python train.py --hidden_size=768 --norm_eps=1e-06 --init_std_qkv=0.0179 --init_std_o=0.00352 --init_std_up=0.0179 --schedule="wsd" --decay_fraction=0.918
MLP neurons of a small language model. Each row is named by its layer, matrix (up: input weights) and neuron, and shows model dimensions 64-255. Each number is 128 + 32 x the weight over its row's rms, rounded and kept within 0 to 255. Numbers have three digits each.
A block is one neuron, or neurons of one layer that tend to fire together. Before each block is what it responds to, as a language model described it from the Wikipedia text at the highest values.

Description: Nouns in institution and place names. Name-forming nouns right after a nationality or region adjective, like Chinese University, Dutch East, Australian Air; also Africa, Scotland, and mid-word pieces (gen-om-ics).
L5.up240:156160164145129093150061080075180107141156121156116137102145130119119098111086133138048077175134162151147140174104132164125098080093137151130096148162153118157121094136118136096101162117126156159175105105141120200177121144124146121131130202126181201124145105106182100111079044069127160136136144169126149111119124160146110152159111089163110135127126159129065148140118106140133152157117121163148146155173165092112254118033119125081152123146093105098134128091119122152119110171124104108096162154148135166184134126090176110158084209104120162086055141125112123089109135105101124089
L5.up501:052169137112104131134153132111059141182089114118131150140120117143172080161113101117055096160138126108082067141104154149134104165116132151156130083136169112110076154116162139177112115226119224137146120128115158165175134134182091150131042150139086110096102151097145147144093099131194143108095151157131176103099148117138100118122143151116123154114084099144193085095143096086132135132136136143087105111106079122151135142148121156123094145097126189109091142110138065124114125162094110145212153101141158082112175178120138190160142139153168125131150125125117137108154110056139083098
L5.up1045:127181118136101182131106126161140093100149031155113179148095121135179127142140070150116058073163105095098141192096124199144166170153173151171176162129210075083086133097078199121108101183138152137156113137098170149168138123132184129127111124135095152152074159088145138096120099132119109133116142087153151130092094152124124110105154073146133155107076161118152143133157102122151115118110113114140086112116131113125164115119126117138155103138089079116097164170119113080108101126106086163097171119158175167088243102114091072137135119134169126123131157114135169125144117087108107122
L5.up1158:136185129125114142122148106116130165115169143104168115164150145156204078125116080104167089115139134139159155122111105181162127148147129141128144138106137191145076146135148097110066181172095172163157134132077165200171128096131156113151112125125098129160092116117100130149085102139214113165117137205118168162159118163135082171143109155180127135096074132199122147121127086141119133113118091069116156123161196158108114098086153177108104128136116146153133161126143096109176118143126109142147136115121135129063117128079098114140155101087093138171104165138120216139157108164129125090

Description: Mid-word vowels in names. Word-internal vowel fragments, often accented á/é, right after an opening consonant in foreign names or titles (Lázaro, Cárdenas, Árpád), plus French l' elisions.
L2.up1450:150120099103164089118171079144127154156107134124083117103092130101129094122107255107132149121139069149097127106154170135154126128176153085000091084116150143196127099113119094155148124104094133164102133083159140130122103105101124116116113123118127156124131113171155158114134143122147132117172114123095159095154097118145112165143154143064112160093104134088127143121097128151099079108135138163059139185140101097146096190162180121130157110163146165069137050072194194128114123114167141166120169155091133062165129145140146137144105113105127140099173098102113070110146064105160143106
L2.up1472:153095123084114139125102074109120177140096066082086140140112116112136072052113156146102103106146072145084201117088089102132115155081129103126092133126139192100140131127065110166157129077144137199127150155115094107137148110092118132144109138126130126131167078095134153101118169096169096165131122125127141115086118067151137180142169168099182138114149141108159118148113104114098108111158137090094101119137154086128149111136104109135148090099157088110153186099165093146133107090166120123147136153061129155086105130168113089166086159157073130149149133114139173095157145128106078115

Description: Head of / role nouns. Mostly "head" as a leadership title after "the" or "as", as in head coach or head of a department, plus similar role words like rising star.
L2.up76:155189125140182141086100147133130143135165142102104143142151117100128105121174174145140119084084106073121111114102168133194130143138172159091100106133115178134122111065153185157144173152113170128171131132103102099146130092151154128148120111134143142180133073156107143134184103130067087117135178116110114153154133095073107176164142124128147118134120100121020134128169058128011145144102097089085120158143069119108178110174103106125145093127131144127119156113058160120160136101139161124092102147118180130175124159216115097079108170186142126109162165137082124130109145132147094130
L2.up1150:152125138107141162161129155128125117146058091153103110069137161125200029136163199126134137130117131170127108134080198145198036135062116148111134189137094151118130096068127153139097112135126144071154122151120179155185103129123138161126081117081127160126098121162197172153152109134103104131103121159156110120070092152108077171113105132162138166090117091129104118105104120116162108140133094089145135132153130084098143144133126110162158158104075120154028121166128176136144148128131133125126152134135148117125092145174111132140123091228157185152108117053128092095133116131230134138

Description: Counts and positional quantifiers. Number words, digits, ordinals and "end" right after a determiner that mark count or position, such as end of the season, two years, first half, a 2–2 draw, and the hyphen in three-star.
L6.up400:080127129125149171105129140137065115108111118155150132171137148149172111122146145146098164114149157133136148127149170164110097141151202101121148145135118134131132148174130165087099188088111114175095084140156137137116137152090129165170136145135092102152121130110169156108112147083084132172135172124097144112092082107057147083150162184018100125141162104113092115143135094101082133150140147147123084139057177091130081150116050112139161122128168169149127112099113124127116140126088097173114078105096163160088178134134136137120120136105146119116133097129123148111141108080145144146
L6.up492:151135114105170180116082177109116216118163125075114117117136139141159123077147121133109107143136136157104132076142126061079192137139165127079124114109101120138122118096068140110126159082170091138198078139143146112135159116133120144114085168070160167119122114119140142149102129189037132192146092157159137121128134158089093106102159128065115071112194101122042132147103079087150196142167115128154127093197161125085118097097100133146224135068127136092096126123123130170156124099081160094164121113139126143057101151112104136164156081118115112125073126142115146127097113101122139125
L6.up752:083124147147134128139131149145118198141193072139166112112096087133139106115095166129105143110156125165153107125156148143170197156182118126127158140092124160133145141151096155062106111108177125090144172112123177100091103132171092144156146123141155087153139132125145136158109157108091212096132130127167141209107140123165159095107162111060151031105124099139182110160114155110151122146135170122080247080136074197116073119162160152110110189101099097119143069124123036102149068087053125121107164084156129123136180146092129213154167105092166114036077176136134150105168149126135122225
L6.up875:118125145145197135138161124130130183116134138162177192105141098171125139104131169164185155106150128204042127135149137057173158076152137101107105086139204143166161102175121140096122082096117150058128102112129193139122132137095127176100059165125143154144167200110196164130127157157117110142114097089076145128167098099165120170129179079130113069105085150095056095131109108087030095114123117105116131112114033128143150116094202111110097115171154142119114128103135121144089047195143117153120099120122098165114124152085151085159183112111134095119088142059158146099126181179165172117
L6.up909:125113116095142199080086167153113130088180126176163144103111155107148207047134135121163138091100148131142117085148102147113115171139171180148115056137147195154133117115177160089080181127143163173164135130111121098142193116108167129122170127052124171156153142098110134127152156155113138132174135154165151119121129125141139126164183138096061160122184096157182148163080157166060111087154125122076161148140087163110144087117128141112119147142160168147160182106134085128153148131147087138137113118086156141133146111084212143115133125113114127113142138131089095104184119165150166111
L6.up1666:097104139133164169119188105150147210140153147133178138069141181117173100086138180162136129093178155108156141155164077127089164183148096153126093100137129148142099158173145101139096121124050180157157101150129148125122105153125120118130124118153093066148111097041110144129129115095090120131118122148103091159141098121049106125138165065141129108203146116115060146067117131134102180125202112081127152094152089078108144122129102097098140107083077166135097142086151099130116134153115125132105082088094143068128153139130209182181150108102086122122120144082098154126101141132179154165
L6.up1692:087158153173154185135154172142105161128107139104184151139140115140120121066154141105131130159100163149125010139106125092109149134147140140116114181132132126134144119116136095085082127151134093167114107127087112138117124192106160129135097142125110122163173145120077205137186105162091116097125140158134109123102125113066110135101141085087132159095113209121094107122103097146131132095137160071062165131116120090133135111138152155077117129075205154155142075086136170099148095101101132111142076137072113136116128099161165159158143103204139130118132126093153143079171094130210133154
L6.up1704:111121160121133111148057146126141124155122137073174131234129141155147099111148136175123109079075173122062135100169159156168171108171146121083128085098121187124099160128062112109077128106156078103138099137087146115092156193081166114121124062151171096152130072068180136178101115144135081090123150147089139141148095103068056206110144095175140084189174082172110112157063136128049189123176129146110140130106155144136143121168187164119104155105121099181089149150158126116127066162196147126186090112087171152148108142126118106153139104145127121152096110153121126127150136133077159129

Description: Role or position assignment. Words just before a person's role, title or position, mostly biographical, such as appointed, as, designated, considered, played, role.
L5.up83:167103163164129105152142160143122149154135070163115112116109131063101091162132189118130127102059108187130101091109165175123127133142142095114105122111096137098163136072159063142090137124163176133143110151139109122128133134116147142137064167134086110069099153148154183156097136167121119146104159134093124146125169103086175173157156122190104105220103132083169160072114083146093130109230165162105149090172146159121143130114134209131130110119117129103111118102139125213091144156111152134146149100118098119123121090096170212135130131096146150132108129144117099105145141094120103108
L5.up570:170124158156118179128157138091102221096159122141183159079160085142132143107124227106116154158144152118144137140086127135105153073127152120102151058141141144121151093130129117143160134140166151119164154134128065106135106150105097089162103090133156093100102152180077066158113145160137111162062116089131135154144095157159109123144108124139094164156140139121155144162108124112106111184142091165161135151173122102143086160164131139169153105171064178118156155094113156138167046077096127148092091123149132148168102136093126078139082123104150134167160161042133154087154157164182122106
L5.up1227:102149155087097115133115168065128184143127116141127108160153117142114137144105136149102141112164091087143134083076079154139079143107129144067154133086116116102089119084129149134080158073100115124194122145140103168170110094149156141158125113104108072182088192167108176128130118193132178165112077117126183078127113173143094104103097132120145098127134146140124105144081108133086144141103139171125171128170146107171118112122101126197052138155164075127123112055122118143113108202197119144120136139111097157127152090149110124099161097136139178114094131136134086156136109109127114110
L5.up1757:173124165128100167215151080100118163090138088105102131163169143108101112114050179136154105154142138114131135121103137206124121112099115039122149122077152113105155106087148140127163082133101131088172175130103127170139105144111100120127056137106127104088146163144157150129118128154046125172067115101133159111158117138110129227118122131125072156167130145168146155172119131129050127123165101158123151162146130112118116092168134120129184141155086169110142125086135101142111069184125113147127156175083111179100106095116175128126152210162144119180106157123131143113129138060108180161

Description: "end" word fragments. The piece "end" as an incomplete chunk of a longer word, e.g. endometriosis, endorsed, Superintendent, Nintendo, descendants; weaker on other opening fragments such as sp (span, spite), ex (express), curr, refl.
L2.up23:116094141125191137100104119185133143128177090133099129146130116088114109131119130145131108127077131180121129110155147123158154053137100134080157123093160122110101153179174148137128122136166106098124131124093129150126179243128110177185155096178191130105196131117159142096115169115100000158083105103124148139111069081102152092165143113184073098133110127107098110095106128075115112139097116124149122089108188154151150111111183167146171141131152172178119122119140115100107145161077139123141090102184090071120100100095095153180144132151150096091105151167101113099100166129160125121
L2.up2113:131147104112129125149068100133137160150138121129117133169132097120118120164117174124165114098143121124137137131130111112113119083119125134121075113167156121152171114168133151178117132129109130176196108156149073177082168163147094116123090069159124112121137104171152136112132143101199083156118135119168081112106147117166200105074186135160156136127106121126183080104112084048140091133163107123093152140193129094137103134163103070114144173141149127123145168105126109118114180138138054204123065127123086119135176114097190090161121143140123104134087093159160135144178164191150107162

Description: Mid-word pieces of names. Middle subword pieces inside multi-token proper names, often foreign people or places, as in Ar-agon-a, Nicar-agu-a, Ro-ñ-o, and Ben-ed-etti.
L5.up819:117150155094141125136168133140129168122128113119184107103126153151197143144083141084113135150155136137114139131085104132186107107068094094178155153131127089130126153108127121118121088235112106140072073093121128076141195152120104126128159138147110160166100147167191092159106144119120115120154116138155173132156166162119140143074126053179140131181162140145160075111194128122172101169154147084161152166127089140124147125100122096150128164172155073142156110114072137138114160071127131086071203135169126146166131188110091065086120099125121116155116152166095153176108182159110127219
L5.up938:106090102112148100120093136113129150088117075052143116061123124127138157105112160160031147088155184080119134113060101182112104149143102108200152133096102156092128114151049081100103151175113186175109114080099107121121132107134112194131117090088120127133076119098107140122112132143133099104147129121161139124081151123079155133107155139163118166137182126092120173199132125104149141069183161101099100105138136163105110192102134130157139140117165137100115114129146155133130128091149139131155115143143175115098080129085109134198128124146130122172101094145117231128056165149112093135
L5.up949:146086118135159152120142102080167131180101104105114126132143159103089118132123173162188119127148130063093105091157045198141105123092103132132130141084126095144126144093150112174126142123161095185122133122121129100098155198121120129176068137176122097116139081164157142191128096099135142176151113080089137113146106140148117072125149087169145161114141114131132126142156137142145050158186166100123134139145090168141102164152114119146088116184134134120133165057117080176134112085125148137217111163130095162180143130176105075106126155179172121083127111129122153135135072169101129107
L5.up1872:147101145143089127145175094087132160201116161118110155143129117091115074115111101148198155139140143113078134139145138183159099118099115115127201095137127159141148161173155128068177107124165133106139131152127146124136134180151103079198179073129057147153101095109115123146162131132128088150071127076094133132087122046100111124078183114168158170131151128089147189163097216108130110151131102093153131088098176103144170174129139110165174128066135201127143100107133134189115173113205164178109084110071170153132148105144201101034140140085112145158148078132091152137127215140118119134

Description: Opening / beginning words. Word endings or whole words that mark a start, such as opening, opens, launch, beginning, establishment, with weaker hits on verb suffixes and hyphens in compounds.
L5.up87:137112146094079101126130095133108127139138120103205171146134120136151158096170163145140091085124129153096155169140161158113159112110133118129089085140129145105155137173124162105081151069158105167098127131136106122158136222142145154178139116099138112098184167091130116173119158070112131147122166129108200166170099145083146123097117101099105132150090154147085156124148128143131155152069076153123139069145142197075165131147154137137159149159093142165118089105139106232099076184077100156145126075066114096141142150098116152164119107104131045101116137164179149086182127111107101066
L5.up660:168131144138136169073121169132153147091176059160127154128162144147143122128150157148189142103143134136135143177090133107134167057059115129134123122136129093143086110108098102110147064181127227126153127126144129147183109154104145096188114171100127087077181145120123092150168123120147160074046120123097154136169088159142113100095189079092114087166059076116098176086054135093156126028171104100081113095155116131119125126130178090195146085132129149115147146159145088155139135119116127153126112120115125144158139107078118120173119160133103070143166139125129217111111146157160095151
L5.up939:150126114122191141155113188164117149128170039131137127110177117133127110133157125139178104130074151119111098114180128152091102112162180075094095133154141147150101173132128120120152197150199100133133092155112152134120117128117130133205081147100135097122109120169151118103157163106134098138101104167140131129122111151076080136071186113170158117168117134118142113129075084086182141105150126131042165047083181135091169148046124115119083096102112124126093173124190147164109115121147103136143145140153129130142204124088168042138178139173206107103132170145100101109126158182126134157
L5.up1242:088142093076093072146084176130136115142132200098178124121168125151119178115150174092112128127146139173131131056092061116175101138095095089081082128119206055112146135016100174129140116105101118160068067164058139159148185103112104157161150105092083141148125180099129116095150154103173075171142114157160094131160126122141118089143108114160137043139138163123099113076065100110119151056081126146074194145111063110099154217125151155176188115121116147148107115130147094129158104138138101159103133120101109106163194078129128081090181112113110097169163184119141145117140131165077159140

Description: Name-completing word pieces. Final subword pieces that finish a split-up name or word, often in tables or cast lists, e.g. Od-om, At-ari, Jess-ica, Booth-am.
L2.up1847:143162100076121122114145154154092146069187109134182096082114146142142137126134097181085127090177136085134081136112135121141132127152113132089063221091181223137059123148106064061146145134096178091139116094110124125154070140082154157119124135141090146101124024151152012096135126146061180124137144208089133086176081123094106087075136110194150148153155082090115118113146126117156117088133151124104065114144151103077159139178093129122151141106159138131156161142112150179120073118114138110111126114057105169113145157187119109124116117092142128079109153127135032155109139150112135180
L2.up1857:114181075128152157092131099142122187104113233111053150107132109154138113087139155129086123097089140125115092132119143144121097092133124157194115143069144113132123104141192101101133139157138115157164119130130125135136112136096119188156152091125113169095135111076124144046131126144177098136096102119168148135150116085151077170101124133079121146167149129101123146107121128171135161092164106134098080161098131138105161121115100123199121078110126112169098181177108147137133114144093146084107140120138094129149101138199119160113145190093141141145128052103074137098118148156179145090

Description: Mid-word fragments and separators. Short word-internal pieces, often "om", "ar", "ym", inside longer words and names (agglomeration, genomes, Ballymena), plus table pipes and list semicolons.
L6.up152:044092119111127124183137128204111127122102126145123136122104138109091097150106129175106145170129074105163137111146146151148106140184091109122138189121115127106147114123152124200104175098068143132086171162054107123089169145085150149139108147124145174139133130127204116068095115153130098161133139166143179137132136104159090167121114080149124113144108131109071142097072163139158073136142072142189105075114137118140119115051077138188162156116119104125146173097096139099117110092041126097131085119139114141067078143123105135192141173153139045098186187135094239103168094145091212137
L6.up172:181203112151126146085140088182113138107111146173138130194152136101125109142142114108130147104137173157110093101189131155103131118114131109092114142108188135161151122144096124243137127135191172123136099144165142080097128130170084093144159169135107127160200125067081145113125131089139089157146145199115094121150090133142119158161163153142159055093129136093151145156075117152102146176119082085184062108083124150092169144144169093029144081139163133085152079088070143123076117099130179141073150195109112088102101114115153120176128121100095148116190136158132145119163126120107118018
L6.up468:104170194149083131120141072116106130101122161086133173127091137096082133163114123078116126119166113103142107152141110122121148112091122091135138153097093085160146134151146135106139117111170108152193128153125117153255108135079099148141099067153104114103132069094084135085111182089190135095084178105123146106129132085126105157118186128106103122088158137093105168135141152142125148130143087144152085089181106075127096084136097116168140165192109087144101134182160126190115092110134093173120136149128111192126164112153155128093133164113127145084099119175142142112138186197184109072
L6.up599:113151096123065084137105103160073161148068135120122095127099132139111054078130136096144123126162132123099171121197117151096066112089137110155101149169123128121152114172168139142113143148069127183128131135061131141110162106114119184141153141220127162146118097176128117168160137109112111139101157149168134123191111059144112130131195156088145161145083035083110133148092104105155132132101178169124068138134141127099136113104076227033110095191151137124126144157099172160208166140151088099133180130132167152123113134065151109192134106123156097163095095157064142117128132143121176187
L6.up654:098150155052155116188141058128170139122151143115137144114120124109109098129116104171073101138194165106095145144145177108125131132136154150113107105122132145138199103106131168187114205112137148150098140121123134110154159083091164148093100140119110181071171150121117136114160142105075058150118130175122166192130120147118133139143104074162083131103099178074158113127071106124088153105146153085166211092089095176108154203113133102092089164102043083132156169143132141082145084120118108093122082125096140138097197116075176131153080119180142061144134178189146120088134133100121112088
L6.up1039:137199125140074166149158127164125129122183099155091064128103119134175132137149144135077115102078130162127138179152121084134168177108101143083128135163084115085138065153051097110069164138094102077103098117151157110112070146153114078132179116167118168154126092129113166209125117163156071095159148143053128130129094076118130144187186088085075172091124110100135149151099089147127161141137103132140119150199162123111103163173170160129147188086153129163098095108166131202087155117163135106155172139155223134066093122136133087165144105117151149125199167102133169199106089137159102064
L6.up1372:102160110151131105139113169130072136101080125060083125078125154167144138114134122147107111183126128084112097083107137123108196107084139100104078134150097157141162126075095138147111096110082198166178112156121204109137091113086130201170188133096146067090158136030111093138158154129108161179163123179128148169116106063131113057108078144095140113148141165122116199120141149171155110119161123101146136128123122151182117127154097176111105088080170143107145166086103174080067149088144155122149125113041168132135117144098114134079095152129140140103097085129126079106128172132131166083
L6.up2286:114137152144159121058146126110144135082087166103131197149071159111108153105189146128105096101181113106094101134148119161091113206157113137157098150055093152125120106120143122115180135093128149126104115123143137131105147074075154099104136153121141157121181137163160096112139145077201138127154101164093189147169148139129129176157135116065151169160112123061157179157124139094096157122099096117114137143137105159127167114132139138140155111123112176135134036085147090142112094135120151115126116079091186142130138179141145102152169157063101129140168138175143092150144139122063165070

Description: Mid-word accented vowels. Accented vowels inside Spanish or Portuguese names and words, as in Domínguez, Martín, Cortés, milícias; more weakly, other mid-word fragments and "was".
L6.up37:119135169123116151124139095147146145102089110151123176138127129133180121123163133144099121128133121099105028125119112153092155212169116073128111115144124128103127148106118125145084134113103176153138093146110112113164139097085138061146136147132201126099186061170101135130190153139166172183174121112156163146187114104159138100091155096132109106083084117181085138138118172106122168096091142128095094168056119114115123090127134117079127094143159134145115146169080104086144137151165141125178113149074115135126105105129148091050112150162117087091140125153122086137109101126146069122
L6.up143:067093165109084159126132108169112089149109133117084152109119111104132094097103083140132119109095199147073143129056081162144134065071109138127097107125095152096122111161134164128136133143129131101108092025064099104140116131069090158147070112125135193156089209129139145176102131052154122152148124128136099176145154144122119118134111103196086158192163122136096162095142141185121097171212119153122080129179130112194158125074119152128104127144131194079218075130111162120108135102125115128102085118154111119140188121191121136141078140148176137108165118159113129182071184159158111146
L6.up715:124120169121087098159168166141078142147144106167144129116147137199070132126091175162118128095163127106086110146131124146124139146074167140055103107095087141127119144171142124167144146132114139149100079112199118092140138202051122092143095156117107105105097118209172122173122114152138201116125090199126168148091104163128094094167139116127120092127089106158143104105137128119184054100177107137125115132095033136082112115033145057159146091171150087197100122126145149066137146128096166071114166154173087126059134098084112131083150112121096169136111164132145122194124124139146112149
L6.up858:106107193138206110179153149060146112103092138140133135115122108109195096139141122132091067114147202140151169076128129203139134156141083099114136114165124163179132112131119110123178107175080135138105155153155137176158215131123065116114065141129182144092140141181111155114098125186113167147096144107097151143082139170090185112112128164149153169049145091130084128157096103101134124124130115156120149099103101114150182111152170105166161110136100114106067086064165161087170135104060059118165139102101158162092093067152081194155102160125120149061153144064119106168126147120114160134
L6.up1482:124097075120114094098086075145130111108133121111102141128109182095090099048137134077093088073137059158108130151062096130162100100126121140139136097089159141168147160128147089124159140127160159141132113080119152177174123063131117111119127192196124128102119158084136093091138088160122175157153099051081147143168098171111094142156193072046127167158109174156114190150121091140130156115189068183119115131140121134137126126085134188096072054129097205116105097166141111059089083119153156128158167113077175143163162104118164093192125154084097047151125149138151195094152069132123072114
L6.up2053:151084072122076119147109112051163085146152125084178219106089153102192155123121134185097092167161141112169168114094165165171164125126103122099149127096113084150135125139139097136160144131085175146136135121127172106108140106082135099112110102090103142143167123159128101139148083078095093113169130086109176107097131141105121118133107097142084122090163126149120107134078151136144121133163092079153103123135135090192107173126075081117166093239105138131111111146102170105099153107095083113132155170085165126114103110149077109126135086136133103110081151089193170178138094107096131141
L6.up2114:149170130130085183108151100070197136095123067129166105106154129094138143166171128132120153067150114094125088206179117118125124107065123109111087133153123099128139163115159164083147175116091182173123163107130112113141148118116117100119179108125136067113139073134106184116079120121087158127133141146136158128109094099148116140120189026115126110169139150129142157133142106084161082174144160102140113098084112121125170152096102134160136109094143156113130103153102138195155122101143151178177171167125097090127128147120095130131191150100103166083099149075198111112153133169106175090
L6.up2122:132098165144128111076139150136168118148103088128128116123066130154124125141118154144095143111161105137095080087112136176166151112138135119126137125144113086113097187176144131120097171169187180114168154198165083126103120111094111084134089140140185119128113205141149145143132130126117170077118145126110097166122101152142153134140140101133137077126157135112081102103126150155155173140125117134144075132173072089111138146113134134098169111135155103112088158121156143144117163087113174101102160162114109070103126124102139084118098121075108104043042086164113208111145088142099106105

Description: Before occupation or role nouns. Function words and modifiers just before a job or role noun in biographies, e.g. "worked as a", "chief of", "training as an", "translator and".
L6.up298:122096148118153101100089086128105107124129091163128170081104119112112080117150074127083074132144125118123103145090123171099160085076164073061093092144201109113152159158040143118131136116142147089115132161113121097132150144092129080152148106161109153131145205123144171151115115160077135172184143132095101177111134175154087137117073102079137150123079143103177109121086182136095132133115145134064155134192157123109152149125128099134138100254126117152113076115113122131089104116198130119157162105130124149090135154111043103099162118113108153033151128178084098181139098081073141121
L6.up770:156139136135106132114112091132116199075107103115148215175117132131134122108111096142131135147126101148105133089118109178124139157084135077104116138125110164147119117072116094141117152129092175099128160129182103114116098136103134132120108099083167190122154087126129174157125186105102096165169163146121107101120171158103080119214154146116107139117114082087128145071158147146112187122147117128133156156071145123166131130148124152155121166112037140110118133082170140167102104213078128093096059160163102094166126107076114160163121104126116112095090127066106107148139138160121159151
L6.up783:101116162107111118146093107106115214097185133128135158150134137157114138124098124129071122150076138055124059131094089133136133090136163129018067127105133109132123102098134170069143141147049127126093125108146095110150100109166146094173114115052139170138107111139104112115196147115097171130127160161191155128096163135090120113155138181113073148174120182141094117153108144129106131120141073099156158106186163136152125109162104102134151145136131089052141127077135071163145140164116125119153106166130144112125147068076112118106191128183165149162124158124149158184153131169146157144
L6.up866:107149143160116113100112153141143159114119114200147182174083167109171105130147138122159109173099139104156139139093168146106155145065150155082086088121081119122143107061175163131137097124103152050170108112164095122125112183116139133114095077192199115111087165160117175125148152131131143192111109119111192155153098137111053123131174120146116117159141118088140112081101135080098117055194142111171133117158107094126128135140121100141114167116000134140175192154111129173128105109117123147108116134087120122108115126129183162146116148078082155107124099190122128107151124102136108131
L6.up1076:127179171116132123110105019175135117096082135146173101113095135134125093128167148124151043089103158055142150140122060162130145146120093059070184126154107134086106165085081107146104114097151187125133176141176143122113120146140114143148134156128187095157098145113117127167077135105154079074139083137144119105174143124097143174092177153138062152102120098139150160183127149141149146162109076137192124120087165110129180156153142088127131195123056088123130121097058100096175078096138110125170131130141112111122066133142121170137092155164051062063090105156071127139124113128077148208
L6.up1241:132163139135098122090065079082065159080096111136067186141156083140130151094085150115111136166154123076136173130117115191086084090110115094136107143125123154158135115099178209104129148068064126093150149155163142099126123168124121136099120108163151140158137109131114132132131152106134122093158185138144133104149120150143166140113179110135120089140127122176107149132134142122126138099094114113100155132123093130197153159150138101099108180172121140122187142079126122137153119127107121121141139088110136139163118120093159158108160105133135134166108146113209124118159126154107078167
L6.up1712:171134154159149103136161186139130117146108081094130179145158093161121110132137110099155138158118123117153128087105140126148147125138139125109146125074129105139106147065128143071085136082107102065160109103123086103183122140169125139156140097089238194112065131094122153105191149129116134132089111177157125152176082077149109182128096104144177078146111141156105086143091087131145095135203155112132167157131141216099168147124140160182084154126084088076133148080104122129136098148130144121133138155155106101132177060183095179151099131099140157156175146103124169115150121098203134157
L6.up1891:187092125160139118183060124114102113142194137129141120190118111175120130119139101153143147168146125099121106147083171159123074054121150146130125138138134097150138147117086109150187094130125183082201122170167155097112123182089102107115155125044100170108147117129204127163069128149129121109068095184159105125204165097138127171137146074154161133099104026141098108111107163097122133131085095091199159094088094101139108111124140097118127152165182103137041184110122169151111143138051130151130142138133190101148192131149125127134115158105108167082133150095112141156177094081124094147